Weights of a small transformer language model: MLP 320 SwiGLU.
MLP neurons of a small language model. Each row is named by its layer, matrix (gate and up: input weights; down: output weights) and neuron, and shows model dimensions 64-127. Each number is 128 + 32 x the weight over its row's rms, rounded and kept within 0 to 255. A neuron's up and down rows have the sign that makes its largest values positive.
Before each neuron's rows, "fires after" lists the tokens most often just before its 100 highest values on Wikipedia text that the model never trained on; "fires before" lists the tokens most often just after its 100 highest values on Wikipedia text that the model never trained on. A number after a token or word is its count.

fires after: " l" 21, " R" 13, " L" 11, " s" 9, "ss" 8, " S" 6
fires before: "k" 22, "ation" 13, "i" 12, "al" 12, "ial" 10, "ated" 9
L3.gate45 [164  91 148 107 149 108 200 170 139  84  94 190 147 142  79 142 142 139 159 162 147 108  65  91 119  85 109 129 116 143 140 150 103 149 121 133 204 126 108 114 142 180  86 169 122 125  82 161  65  96 142 128 111 156 144 114 116  91 142 161 122 119 167  96]
L3.up45 [131 130 138 180 172 106  95 162  63 171 103 173 142 105  98 134 122 199 105  78  84  56 109 110 101 122 152 156 153  97 145 192  88 152 103 169 150 128  74  93 144 157 105 174 104  98 144 102 160 133 163 168 130 161 129 136 138 180 119 155 189 159 158 112]
L3.down45 [197  87 105 150 162 125 108 101 135 147 148 209  98 183 131 117 170  98 163 118 125 108  74  98 130 145 156 142 145  81 105 178  77 119  76 156  95 134 132 127 186 158 107 156 131  91  95 102 105  94 106 136 124 165  79  86 113 207 121 131 114 157 117 108]

fires after: "19" 42, " 19" 35, " 18" 12, "–" 4
fires before: "5" 19, "8" 12, "2" 11, "9" 9, "0" 9, "7" 9
L3.gate265 [ 91  88 130 131 180  53 130 126 160 125 162 143 137 127 125  91 122 116 137  84 104  83 124  99 152 101 158 152 117 169 104 127 105 104  96 104 110 111 209 107 138 136 115 181 135 142  99 107 159  49 124 127 133 207 125 142  90  61 117 137  92  84 156 121]
L3.up265 [101 108 201 125 122 129 169  87 137 129 110 128 134  99 144 102 169 120 139 142 143 111 136 137 148  82 154 170 161 141 118  84  44 115 168 176 118 168 149 144 154 161 127 103 165 103 169 114 150 141 138 121 144 134 100 105 129 104 173 128 120 120 122 120]
L3.down265 [101 140 167 121 123  72 109 112 103 140 106 104 104 138  98  79 153  99 122  81 154 118 143 103 111  87 155 152 113 207 124 141 114  95  94 152  93 140 155  88 172 140 134 180  84 189 153  93  98  73 151 127 163 208  92 130 111  95  97  60 114  33 159 125]

fires after: " 197" 17, " 200" 15, " 20" 13, " 199" 13, " 198" 13
fires before: "," 26, "." 15, "s" 13, "\n" 5, "–" 4
L4.gate259 [144 126 104  89 139 151 152 131 129 128 197 111 133 121 106 162 105  97 140 168 140  74 136 100  89 142 144 107 135  77 137 112 114 117 120 146 195 163 150 128 127 134 129  93 121 199 138 143 102 109  87 140 122 144 170 117 109 124 161 116 149 155 152  88]
L4.up259 [175 141 128  50 144 130 199 146 105  98 111 164  84 109 122  92 116 152 160 154 123 105 158  67  97  73 131 138 145 119  57 135  47 121 132 156 207 135 120 150 147 124 130  91 136 102 162 134 102 156 175 116 156 122 128 109 137 149 169 118 169 156 113  68]
L4.down259 [113 101 177  87 133 148 127 145 136 124 121 114 126  69 116 109 140 131 124 167 121 134 174 158 160 194 119 127 161 125 114  92 112 131 175 101 165  92  99 148  83 126  95 158  93 152 198 136 131 154 112 109 161 137 157 121  76 116 114 114 196 119 142  47]

fires after: " R" 66, " r" 13, "R" 9, " M" 4
fires before: "er" 20, "al" 9, "ber" 7, "r" 6, "ad" 6, "t" 5
L8.gate83 [173 121  92 133  93 126 148  97 124 115 190 119 210 127 165  97 147  88 190 139 148 107 184 124 133 204 132 201 180 143  89  79 159 123 148 134 103  88 171 113 122 111 129 150 133  85  64 116  91  98 169 166 106 108 107 152 140 160  91 111  74 181 132 126]
L8.up83 [165  83  92 132 142 128 131 131 109  85  74  89 121 157  95  76 164 115 146 114 155  66 139  46  96 156 169 121 103 125 129 115 123 134  88 140 118  89 129  82 131 134 128  53 136 163 114 120  93 121 152 177 152 120 117 132 130 118 172 109  70 133 221 166]
L8.down83 [171 104 130  92 206 121 152 105 136  87 148  93  72 115 139 121 191  91 149  96 148 132 156 109 137 194 168 107 152 176 137 106 164 105 157 111 136 164 140 124  56 155 132 109 108 111 129 151 173 123 124 158 106 139 122 161 127 154  98 159 100 176  68 119]

fires after: " of" 34, " a" 8, ";" 6, " O" 4
fires before: "-" 32, "ic" 17, "\n" 12, "ice" 7
L14.gate185 [126 131 115 101 135 124  78 154 110  96 152 118 197 154 119 168  91 137 155  78 148 128  72 157  88 143 145 153 239 152 150  88 149 166 140 123 127 146 131 128 146 154 122  81  89 139 121 146 120 132 123 179 174 141 126 164  94 167 140 151  47 155 129 171]
L14.up185 [ 89 162 100 149 122  99 166 138 131 102 128 116 103 106 112 139 116 132 111 180 117  96 153 109 160 138 133 114 107 168 143 160 148 161 126  55 102 132 100 105  74 140 149 118 142 157 131 148 139 140 130 143 146 110  96 145  58 229 102 170 109 155  74  74]
L14.down185 [ 75 149 151 145 171 178 123  90 135 156 150  90 163  84 169 189 112  71  70 125 100 150  90 114  57 188 121 169  90 126 150 171 156 167 139 134 107  87 166 108 117 157 122 121 130  76 156 136 158 135 107 185 146 137 103 172 107  88  98 176 110 149  96 108]

fires after: " b" 40, "b" 14, " B" 14, "l" 9, "ar" 7, "est" 4
fires before: "y" 15, "ther" 9, "ak" 8, "k" 7, "ad" 7, "wn" 7
L11.gate94 [119 140  95 138 155 118  69 131 114  59 175 145 126 156 177 153  91  83 112 113 178  88 102 112 137 179 156 191 133  77 134  89 151 180  78  90 118 168 147 116  69 173 130  78 122 131 172 100 121 103 129 100 189 177 162 118 123 114 119 140 114 104  89 130]
L11.up94 [ 98 135  92 100 123 197 116 134 144 138 116 127 148 149 163 102 172 157 147 133 145 171 100 130  57 143 142 130 118 145  76  66 159 181  87  79 143 188 166 143 124  68 128 125 112 124  86  84 136  32 118 136 138 139 165 109 141 166 139  96 100 118 103 163]
L11.down94 [157 127 128 108 138  97 107 154  84  91 172 136 170 100  63 140 180 164 127  45 110 142  47 136  86 121 119 136 106 156 177 135 122 122 183 162 133  79 128 123 111 153  37 164 134 155 100 103 103  67 111 136 129 149 105  96 119 177 126 119 141 126  94 163]

fires after: "at" 19, "c" 11, "t" 8, "ess" 7, "is" 6
fires before: "s" 22, "el" 12, "orm" 11, "ul" 9, "es" 7, "il" 4
L13.gate133 [ 91 139 118 135  89 125 110 164  89 121 148 102 119  32  93 132 140 135 168 154 119 184 173 149 148 116 112 237 146 184 136 138 158 128 125 122 128 156  72 151 128 122 102 176 117 137 141  94 158 174 143 187 146  93 154 105  97  91  87 189 176 135 164 129]
L13.up133 [145 132 137 165 133  64 126  95 143 140 171  70 153 148 118 108 114 129 160 133  92 122 101 125 166 114 188 181 128 117  64 160 181 186 103 143 135 129  13 142 109 181 164  99 134 118 140  98 166 106  81 138 181 160 126 140  74  99  71  92 126  97 161 161]
L13.down133 [113 142 140 141  99  78 102 131 120 135 155 181  94 129 132 183 115 118 182 131  83 136 124 102 136 166 116 154 133 145 180 127 146  87 156 102  96  75  58 112  65 118 147 169  77 157 109  72 112 124  73 146 116 136 167 116 104  82  91  95 130 145 151 105]

fires after: " sp" 31, "f" 11, " S" 8, "p" 7, " s" 7
fires before: "ial" 16, "if" 13, "ool" 10, "ur" 8, "ies" 7, "ion" 5
L14.gate236 [167 166 154  72 108  82 115 134 110 179 123 103 147 152 150 126  89 145 179 133  83  87 171 100 112  98 137 157 100 131 160 121  96  95 188  90 167 142 128 116 101 134 139 108 127 144  87 164 116 177 174 151 184 124 184  85  92 100 146 121 156 167 150 153]
L14.up236 [128 142 114 149 171  90 136 122 124 134 119 151 150 113 117  67  80 188 150 173 120 144 144 167  81 142 131 108 156  94 162  90 120 125 146 212 128 105  78 243 105 168 107 151 198 128 101 118 156 124  99 104 151 206 148 104 153 133 141 120  82 139 109  77]
L14.down236 [153 153 193  94 135 121 150 127  92 136 156  97 143  94 127  94  88 170 143 125 138 113 151  92  81 108 123  72  64 174 148  89  85 154 116 126  99 127  78  91 104 124 131  89 158 119 133 132  89 117 150 107 167 209 122 123 104 174 151  86 150 101 104 122]

fires after: " w" 29, "e" 13, " in" 9, " o" 5, " g" 5
fires before: "re" 28, "ing" 24, "ur" 12, "ed" 6
L16.gate309 [125 123 137 133 124  98  94 104 118 134 140 125 114 108 120 152  62  98  65  59 146 120  52  94 109  84 101 153 177 126 125 119 138 157  99 156 118  56 130 111 115  93  63 103 112 174 185  74 161 171 135 117  89 121 127  53 146 154 128 212 147 106 123 157]
L16.up309 [153 125 160 189 107 122 103 124 127 195 136 193 191 162  69 137 177  90 113 111 156  91 129 168 117 122 120 149 198  93 136 146 103  79 132 115 130 135 142 174  67 137 155 108 116 171  92 170  97 137 109 128  97  84 137 148 132 120 102 179 144 126 133 121]
L16.down309 [135  79  76 108 184 108 231 143  68 118  87 147 143  95 109 143 107 126 100  81 147 145 165  49  85 120  94 121 109 110 163 155  92  94  96 157  89  85 106 166 122  91 139  72 117 154 137 158 106  86 119 113 134 107 148  84 146 110 117 177 115 108 212 111]

fires after: " d" 30, "d" 10, "est" 9, "el" 9, "ce" 5, " D" 5
fires before: "id" 16, "l" 14, "er" 13, " to" 10, "ed" 9, "e" 5
L14.gate77 [152 160 124 101  94 112  66 180 107 108 153 112  63  79 131 120 135  88 175 105 122  91 103 121 124  95 110 144  94 147 136 137 186 109 125 134 112  85 190 145  70 110 149 145 187  86 122 110 161  72 116 138  52  88 108 144 142 177 145 112 140 209 180 180]
L14.up77 [105 133  64 180  90 165  81 133 157 103  83 166  96 108 154 137  87 144 137  89  41 136  84 149 142  72  96 114 138 105 149 152 140 145 132 128 130 127  99 116 131 144 123 127 162  95 134 153 190 202 157 166 108 112 151  71 166 114  82  96  98 179 110 126]
L14.down77 [ 99 147 126 109 140 167 130 131 123  88 127 110 120 149 159 146 131 139 237 103  82 130 140 187 114  65  96 110 121 151 127 145 132 192 114 135 176 142 117 119 136 124 149 117 160  99  76 125 104 100 172  81 138 115 124 149 149 145 162 151 173 153 127  86]

fires after: " 199" 15, "6" 13, " 198" 10, " 200" 10, "3" 8, " 197" 6
fires before: "," 40, "." 19, " the" 4, " to" 4
L5.gate28 [122 139 122  57 149 155 128 147  65 124 202 118 103 144 147 114 138 129  61 107 159 126 109 165 160 157 160 107 107 102  97 103  89 132 107 128 153 153  94  80 114 122  64 128  50 189 151 128 175 158 134 188 163  88 115  69 124 119  86 128  96 177 151 159]
L5.up28 [117 109 111  57 126  97 126 171 114 102 180 118 127 126 171 150  96 123 135  96 126  74 156 138 118  74  89 109 120 190  88  55 122 176 159  66 133 129  95  84 131 110 152 111 126 109 126 101 158 169 179 150 159  74 121  82 140 120 143 151 154 162  55 153]
L5.down28 [ 94  74  82 134 141  64 148  87  77  89 108 155  80 103 126 124 154 136 103 138 133 123 176 140 150 147  77 116 135 162  67  80 120 184 165  86 130 100 141 137  80 136  87 128 173 164 158 113 109 132 149 107 138 148  91 149 135 130 131  98 236 171 110 122]

fires after: "p" 14, "rom" 11, "s" 10, " con" 9, "at" 9, "i" 8
fires before: "d" 13, "c" 11, "f" 10, "t" 9, "y" 9, "ation" 7
L13.gate146 [154 152 187  89 158 141 102 132  80 118 123  85 119 124 202 112 107 101  72 113 151  80  96 130 133 149 148 134 115 130 165 141 151 112  94 119 100 117  74 104  63 104 160 175 139 203 130 133 188 119 123 155 112  82  86 162 138 142 103 116  84 151 172 140]
L13.up146 [183  95 115 118 134 170 159 123  81  98 117 111 155  94 139 111 141 159  83  97 134 173 144 114 134 171 102  96 195 145  99 173 129 132  45 163 138 100 126 126 144 161 146 118  94 108  89 114 155  93 138 177  80 166 111 175 159 143  61 155 119  96 176 155]
L13.down146 [120 135  88 150 117 149 133 112 164 113  82  98  92 184 101  84 120 157 141 139 125  73 181 164 174 100 186 125 145 105 177 100  95 153  70 105 163 104 156 118 164 119  86 138 120 160 139 108 129 136  89 103 176 119 121 143 185  87 136 141 118 115 137 164]

fires after: "p" 12, " p" 12, " comp" 9, "pp" 8, "ud" 7, " cl" 7
fires before: "ed" 12, "s" 10, "ition" 8, "e" 7, "an" 7, "ing" 6
L4.gate244 [153 126  86 132 143 131 104 164 105 185 121 177 146 139  81 175  62 127 144 106 139 121 124 123  84  81  62 120 133 118 127 121 138 145 162 134 103 119  88 138  95 138 157 129 102 131 132 147  92 119  89 131 163 171  78 149  93 138 140  97 114 126 191 111]
L4.up244 [134 122 103 138  50 143 107 169  93 182 142 171 147 147  75 167  94 135 135 157  98 132 168 147  92  80  99 135 150 119 143 101 160 129 113 128 116 124  89 131  99 147 115 168 107 103 105 111  86 132  92 125 163 188 116 133  67 129  83  81 133 104 193 140]
L4.down244 [105  92 148  90 172  90 136 185  79 167 114 184 162 144 109 165 129 128 103  75  98 173 161  96 157 102 100 180 194 150  87 110 142 116 188 121 165 139 127 130 125 174 154 161 136 112 121 144 147 128  61 110 149 123 174 125 124 143 136 128 106  80 174  97]

fires after: " s" 34, "v" 13, ")" 12, "oun" 11, ";" 4
fires before: "-" 22, "port" 19, "op" 13, "er" 7, "les" 7, "\n" 5
L9.gate218 [184 134 131  92 165 122 127 167 112 174 134  92 104 150 127 112 136 125  54 146 143 123 148 140 145 110  67 103 156 119 144 148 155 116 168 113 126 161 123 116 137 141 156  61 178 146  85 135  62 127  66 152 173 126 101 203 114 167 113  78 123  84 159 127]
L9.up218 [154 196  47 103 150 164 149 132 131 136 135 145 105 136 171 156 166  50 148  96 150  84  92 119 149 112  96 162 131 142 140 109 107 145  92  77  78 140 162 154 119 156 132  51 138 141 142  93 103 111 115 145 170 109 123 163 127 153 153 132  96 177  93 132]
L9.down218 [184 167 134 131 201 224 139 131 146 176 121  64 120 140 158 119 145 103  83 117 131 143 126 127  97 140 100 165 121 182 134 147 129 162 141  84 128 149 106 156 122 145 179 146 168 192 154 157 115 118 131 152 156  99 129 153  84 142 151 167 123  98  73 128]

fires after: "19" 64, "20" 18, " 19" 18
fires before: "8" 14, "5" 14, "0" 11, "7" 11, "3" 11
L4.gate236 [108 167  99  68 151  82 164 123 132 114 132  90 118 168  89 127 170 121 113 145 137 122 128  53 177 127 193 117 151 146 114 117  89 121 151  72 115 163 127 132 180 124  60 133  80 151 114 120 107  64 134 208 158 134 118 168 128  86 210  95 145 106 174 127]
L4.up236 [141 154  85  80 151 122 192 133 142 151 113 136  97 137 128 124 188 112  81 124 180 106 142  74 201  94 180 138 121 152 109 101  97  85 142 119 108 190 124 184 167 109 117 140 119 183 129  76 109  57 106 225 121 130  79 146 121  90 175  74  98 123 154 130]
L4.down236 [ 88 127 127  99 125 133 137 142 135 133  93 138 130 153  94 117 175 136  89 109 113 111 116  68 161 144 194 115 127 112 181 112 118 121 107 110  57 157  81 177 145 106  84 123 121 142 148 110 163 100 140 155 169 151 105  97 144 106 133  76 151  87 159 126]

fires after: "ep" 16, " D" 16, " A" 15, " N" 13, " S" 10, " the" 6
fires before: "ember" 40, "ust" 13, "ub" 6, "t" 5, " |" 4
L9.gate103 [136 123 108 112  93 138  78 255  69 107 115 161 106 115 118 113  86 132  47 131 149 121 155 133 117  78  90 148 121 113 122 122 196 129 151 119 131 125 150 202 149 125 162  89 159 139 104 141 152  86 157 119 104 147 136 167 214 157 142 116  88 149 159 106]
L9.up103 [153 101  92 133 110  91 123 212 188 106 124 109 129  92 115  96  66 193 107 120 108 142 105 143 126 101  91 149 171 150 158  73 133 146 156 175 121 157 137 168 166 101 152 144 166 155 150 141 175 125 151 113 125 125  82 169 120 117  89 176  89 152 169 116]
L9.down103 [175 114 132 136 129 117  71 114 186 179  87 129 104 170 130 113  62 157  84 160  51  89  91 142 150 124  71  62 115  91 126  90  99 191 129 144 105 120 128 131 164 191 164 102  94 129 137 124  91 166 174 137 108 118  95 112 101 193 129 132 129 131 130 140]

fires after: "u" 25, " l" 22, " L" 13, "p" 4
fires before: "ar" 24, "al" 19, "t" 10, "er" 5, "ation" 5
L15.gate265 [129 160 141 124 149 133 158 163 142 110 193 132 140 149 162 113 117  98 135 155 133 116  90 136 104 157 158 116  97 168 174 168 102 183 151  84 131  81 155 157 111  91  57 131 169 146 104  68  66 158 132  94 104 182 132  71 136 114 184 133  63 133  69 127]
L15.up265 [120 157 196 190 123 153 110 145  92 147  82 123 122 148  89 142 105 170 153  99 142  38 148  88 121 101 137 120 154 100 133 102  87 114 122  66 103  99  76  90 106 171 124 140 132 108 141  98  89  69 108 112 200 137 112 137 143 100 156 106 147  94  72  90]
L15.down265 [ 94 130 117 137 197 127 104 148  95 141 140 139 107 151 124 199 153 162 101 136 120 216 124 156 118  97 107 144 101 126  84 146 153  98 164 138  82 100 177 127 173 128  57 164 122 152 139  75 109 212 120 139 152 143 103 138 181 141 141 160 129 129 160 128]

fires after: " pro" 29, "e" 23, "r" 10, " ar" 9, "ro" 8
fires before: "u" 17, "uc" 16, "ur" 15, "ed" 7, "iv" 5
L13.gate66 [142 167 187 152 116 153  73 167 128 134 170 134  69 149 186 138 110 142  59 167 104 131 114 137  87  76  66 127 140 133 107 114 122 113 182 135 175 114 149 119  95 162  82 109 112 181 171  86 155 153 176 119 121 144 110 130 146 119 182 170 128 124 183 155]
L13.up66 [ 94 157 155 174 133 146 141 118 147 118 160 161 132 113 148  76 126  98  84 187 112 139 107 112  89 123  73 123 130 141 165  83 111 144 153  79 159  87 176  83 111 162  79 111 122 142 103 128 159 112  92 105 127 127 108 113  71 120 145 194 148 111 137 113]
L13.down66 [135 208 105 148 135 115 174 112 118 101 110 167 117 122 108 133 121 162  70 143 179 114 196 139 142 144  98 153 156 122  98 150  99 114 129 177 177  96 115  72 133 109 159 108 117 120 147 134 197  57 187 151 148  97  75 133  87 125 123 145 102 127 132 149]

fires after: " un" 30, "-" 21, " (" 17, " \"" 10, "k" 5, "er" 4
fires before: "il" 30, "he" 14, "ith" 4, "ent" 4, "ar" 4, "ime" 4
L5.gate138 [178 182 141 127  68  78 140 106 119 184 141 163 144 213 152 129 138 166  97 127 138 122 168 128 160  64 193 127 142  88 103  78 108 101 163 219 141 108 169 102 116 146 188 100 101 109 122 146 122 121 119 112 105 122 183 177 136 189 116 129 175 104 116 136]
L5.up138 [143 130 144 144 155 157 119 156 188 128  73 134 153 127 112 144 162 157 117  84 140 137  85 141 123 114 194 155  96 149 115 110  87 188 128 117 118 185 162 147 140 138 114 141 140 164 131 163  99 160 125 180 107 161 138 101 123 101 118 107 153 135 146 152]
L5.down138 [153 197 132 147  80  98 129 132  69 171 167 148  76  82 184 115 156 138 135  80  76  96 160 111 141 127 104 114 113  77 137 152 142  74 192 177 117  93 134 137 158 141 163 100 125 100  94 137 168 115 160 123 103 163 107 149 148 130  85 168 127 140 164  88]

fires after: " b" 28, " l" 13, "b" 9, " B" 8, "m" 4, "l" 4
fires before: "ok" 27, "ard" 7, "ied" 6, "x" 6, "ire" 5, "ad" 5
L16.gate36 [159 130  91 126  99 146  60 104 122 142 138 164 148 189 103 150 156 145 106 123 192 146 181  87 104 117 138 170 145 154 156  48 129 206  81 136 118  86 102 142 106  79 144  97 113 134 151  51  81 133 106 167 122 150 155 103 113 127 164 150 116 131  86 166]
L16.up36 [145 126 136 143 102 173 172 152 164 113 183 100  91 112 157 181 103 177 125 116 139 109 141 154  76 138 128 141 154 168 116  63  93 126 143  77 141 157 147 163  83 115 143  99 141 158 129  85  81  60 137 106  73  47 153 199  62 113 122 111 127 139 154 166]
L16.down36 [141 172  89 158 178 108 102 119 165 109  99 168 209 144 145  79 130 146  48  42 104  94  65 162 162 114 116 138 108 128 188 133 137  90 138 152 124 116 189 190  92 171 123 110 171 157 101  67  55  82 147 164 113 127  77 164 147 132 154  94 116 101 105 149]

fires after: " n" 18, " s" 12, "ort" 11, " J" 8, "ou" 7, " j" 6
fires before: "n" 29, "ed" 17, "ch" 6, "m" 5
L16.gate189 [131  78  64 139 155 130  99  68 183  91 138 132 112 144 138 154 126 133 182  87  61  94 118 168 151 162 161 164 145 114  90 108 124 157 111 117 135 106  63 160 189 168 115  93 187 119 129  68 132  83 114 119 125  96 136  97 149 120 146 173  52 114 145 163]
L16.up189 [209 134 119 142  82  88 172 147 127 154 123  97 152 107 127 105 132 145 134 153  79 116 114 185  35 124 155 116  86 162 119  63 188  72 140 133  80 166  70 107 113 103 162 141 142 191 167 139 111  96 102  80 164 126  74 140 127 171 108 134 141 123  80 211]
L16.down189 [126 113 163  73 124 110 160 152 130 108 132 191 115 134 211 113 105 197 117 131  85  96  94  93 148  93 140 117 149 167  83  99 141 128  99 144 175  79 132 121  92 140 161 190  82 181 188  91 129 101 142 150 141 100 111 143 100 156 117 172 166 142 101 103]

fires after: " b" 16, " r" 13, " W" 12, "o" 12, " B" 9, " R" 9
fires before: "er" 29, "s" 10, "ter" 8, "k" 7, "t" 7
L15.gate64 [146 130  97 144 147  50 118 141 118 111 162 127 180  74  68  98 143  81 162 147 105  64  81  96 147  89 145 125 174 101  79 154  99 119 141  86  83 122 125 106 153 167 178 191 126 118  77 113 121 141 109 132  91 106 133  93 101 129 101 154 128 112 114 141]
L15.up64 [130 148 115 110 145 112  96 209 101  90  58  72 191 160 116 120 135 139 108 119 116  86 173  82 149 167 204 120 145 132 158 140 159 174 119 145 180 145 144 163 170 134  95 116  99  92 165  54 124 185 105  87 130 141 155  85 132 129 108 138  52 128  86 123]
L15.down64 [171 153 165 167 151  83 155 139 164 103 141 138  93 104 135 190 139 118 152 187 134 153 120 156 181  97 105 106 185 141 182 128  88 123  95 133 116 123  84 122 150 102 111 109 116 113 146 198 112  84 102  63 102 109 105  86  95  85 197 117  85 185 123 132]

fires after: " s" 26, "ail" 14, "ri" 11, "p" 6, "ff" 5, "e" 5
fires before: "ool" 18, "ay" 14, " m" 12, "s" 8, "ts" 5, "ial" 4
L11.gate304 [187 176  94 131 152 150 142 127 136 143 131  66  94 150 125 105 106 172 192  73  78 158 114 127 133 126  93 170 150 104  66 168  92  96 134 132  79 151 160  95 116 144 157 152 162 127  36 127 151 157 134 115 201 132  84 153  93 149 177 137 145 134 153 123]
L11.up304 [140 135 153 106 112  89 102 116 100 116  73 137 120 132  68 163 152 134 119 143 126 119  55 170  66  93 135 123 155  99 151 161 132 153  95 151 107 129 136 121 129 119 134 135 176 110  63  99 104 129 109 134 165 153 170  74 195 149 132 149 110 158 186 105]
L11.down304 [105  93 167 159  96 131 190 144 156  50 152 140  99  94 110 102  96 172 153  90  39 192  91 173  76 143 152 118 169  93 147 123 155 130 192 176  96  63 160  78 133 128 150 120 134 126  88  75 130  93 171 159 144 172 134  80 124 173 192 153 130 126 178 221]

fires after: " 201" 18, " 200" 15, " 199" 10, "3" 6, "0" 5, "6" 5
fires before: "," 61, " the" 7, " -" 4
L11.gate89 [ 80 107 108 111 135 139 148 102  99  97 145 139 145  96  96 142 131 129  71 152 176 157 105  96 173 115  23 153 100 135 113 102 136  96 145 102 148 131 151 125 123  84 142  82 151 122 149 138 146 101  75 174 134  95 206  95 112 112 114 168 120 204 121 145]
L11.up89 [107 115  91 151 165  95 182  69  63 130 120  82 122  57 123 103 149 135 101 109 148 165 164 102 139 109 120  89 210 150  44 146 123 129 144  94 135 125 124 152 111  81 120 103 172 116 147 162 146 143 143 107  82  87 108 123 150  97 150 117 135 201 104 127]
L11.down89 [170 152 132 138 164  89 143  95 179 131 127 160 120 119 116 114 128 157 100 137 139 133 118 202  95 135 174  83 102 134 214 103 213 187  67 126 165 152 134 155 149 142  83 144 213 145 137 151 120 155  80 105 145  86 101  83 173 141 150 133 177 133 135 150]

fires after: "ot" 28, "ill" 22, "g" 10, "ust" 8, "ess" 7, "l" 6
fires before: "all" 28, "am" 21, "ul" 8, "ish" 7, "es" 5, "orm" 4
L9.gate185 [ 86 108 179 131 190  56 101 129  39 132 168 120 122  82  78 128 133 157 147 116 114 155 130 138  49 115  93 110  89 150 117  77 145 187 161  61 138 166 180 133 141 139 112 106 137 169 158 108 174 134  98 178 141 144 183 101  93  89 130 161 158 145 106 137]
L9.up185 [104 131 129  83 141 172 115 100 118 131 118 160 120 131 136 118 119 101 175 116  68 140  98 118  89 164 137 181 130 108 103 111  67 133 166 146 152 202 118 178  95 114 139 110 124 117  82 161 121  83 124 172 148 116 130  22 110 138 129 102 162 116 125 217]
L9.down185 [129 172  91 188 173 110 139 189 114 118  76 161  87 142 103  98 112 113 143 116  51 189 118 155 137 150 132 150  87 149 116 113 108 132 138 162 117 161 101 168  39 210 172 109  57  78 151 169 193 153 153 139 131 127 136  80 136  85 111 167 103 110 167 120]

fires after: " at" 19, " comp" 16, " app" 16, "p" 11, "t" 8, "ru" 8
fires before: "ed" 15, "ent" 14, "ion" 11, "an" 8, "it" 7
L12.gate219 [124 150 131 123 167  27 151 154  46 173  64 115  84  98 105 113  81 125  88  74 159 118 170 172 128 119 151  89 117  96 163 141 145 151  80 104 178 125 128 152 181  56  90  44 124 118 123  81 147 138 108 142 136 116 142 104  87 117 111 133 163 117 144  78]
L12.up219 [ 91 127 172 135  96 115 167 190 141  56 114 121 100 176 143 147 128 160  98  90 150  53 151 102 134 167 115  84 100 134 121 140 115 141 112 150 153 179  76 141 153 113 139 150 140 151 105 150 164 140 138  92  90 141 103 101 109 196  80 127 105 145 137  98]
L12.down219 [ 49 151 175 121 117 110 131 132 185 178 103 156 127  63 125  67 158 139 140 106  99  67 190 159 146 114  63 122 165 100 121 126 154 165 131 109  99 160 154 141  93 106 196  75 109 156 138 147 118 136 151 144 136  98 129 147  63 142 141 117  99 160 138 118]

fires after: " E" 23, " O" 14, " " 14, "r" 8, " comp" 7, " C" 6
fires before: "uc" 13, "land" 10, "it" 8, "er" 8, "ition" 7, "ward" 7
L11.gate33 [148 180 104 155  98 120 144 155 145 133  41 105  95 129  49  93 188 143  92 153 137 125 166 135 141 141 126 137 135 192  94  98 140 175  87 119 149  68 101 158 147 186 186 175 119 119 198 150 109  74 131  85 130 117 100  92 128 143  93 170 106 122 111 132]
L11.up33 [137 155 123  47 107 119  31 109 132 177  90 123  89 213  97 103  80 211 112  97  72 125 143 116 151 127 153 108  71  71 111  99 187 145 118 131 101  96 159 125 144  97  87 112 114 106 160 118 155 139 121 149 130 152 161 183 111 128 136 175  94 144 121 145]
L11.down33 [118 186  96 146 202 130 167 139 162 124  28 144 173 176  90  69 177 132 139 136  78 126  72  87 113 153 152 134 124 124 151 115 119 133 109 121 179  62 154 109 174 168 150 112 111 109 123 134 153 119 161  88 175  73 113 162 133 168 105 137 166 164 168 116]

fires after: " sp" 30, " I" 13, " " 6, " J" 5, "ff" 5, "p" 5
fires before: "ial" 15, "if" 11, "ts" 11, "ep" 10, "ies" 5, "h" 5
L14.gate103 [ 72 164 107 104 132 106 149 192 127  94 127 141 122 106 116 154 112 110 115 144 140 140  91 119 159 149 170 136  96 110 174 144 113 116 162 117 131 152 128  98  97 140 105  98 160 130 165 139 128 154 113 125 106 144 146 180 126 129 113 136 131 183 170 115]
L14.up103 [140 191 132  86 147 146 119 164 119 134 170 188 128 104 144 178 105 155 128 143 129 142 118  99  91 141 134 150 100 106 136  56 150 128 141 135 123 124 136 151 164 176 188 214 165 164 176 124 183 197 176 106 142 183 164  62 155 130 109 142 173 149 132  75]
L14.down103 [ 81 152 210 104 163 122 139  94 138 144 109 106 129 137 132 123 110 180  90 164  94 151 126 102 146 126  70 145 129  82 134 109  82 148 152 154 163 123 137 104 123 111 113 182 159 101 115 110 194 129 117 140 136 124 151 108 136 119 148 163 125 115 175 134]

fires after: "2" 33, "19" 31, "–" 11, ":" 5, "/" 5, " (" 4
fires before: "5" 18, "8" 12, "7" 8, "0" 7, "2" 7, "3" 7
L5.gate174 [141 104 146  48 110  87 218  94 132 154 106 190 126 117 116  89 160 149 137  70 170  83 157 118 128  92 143 130 118 112  47  95  93 116  70 155 151 137 124 125 208 144 129 151 157  78 130 146 122 134 144 111  48 120 130 191 115 149 166  92  77 129 100 119]
L5.up174 [142 127 176  83 101 110 161 143 141 166  93 135  75 161  59 117 143 154 133 102 164 131 125  59 140  64 118 121 114 155  97  85  93  98 109 169 107 120 131 157 160 150  89 143 153 103 106 167  63  88 127  87  71 146 121 158 133 132 166  95  49 141 145 133]
L5.down174 [ 90 110  50  99 184 161 101 104 144 164 125  99 133 165  75  81  94 126  96  30 179 116  67  80 128  71 130 126 105 165 115 116 121 141 180 167 134  85 114 125 201 137 126 104  95 122 125 118 128 116 128 147 126 117  94 135  95  83 140 120  64 129 171 111]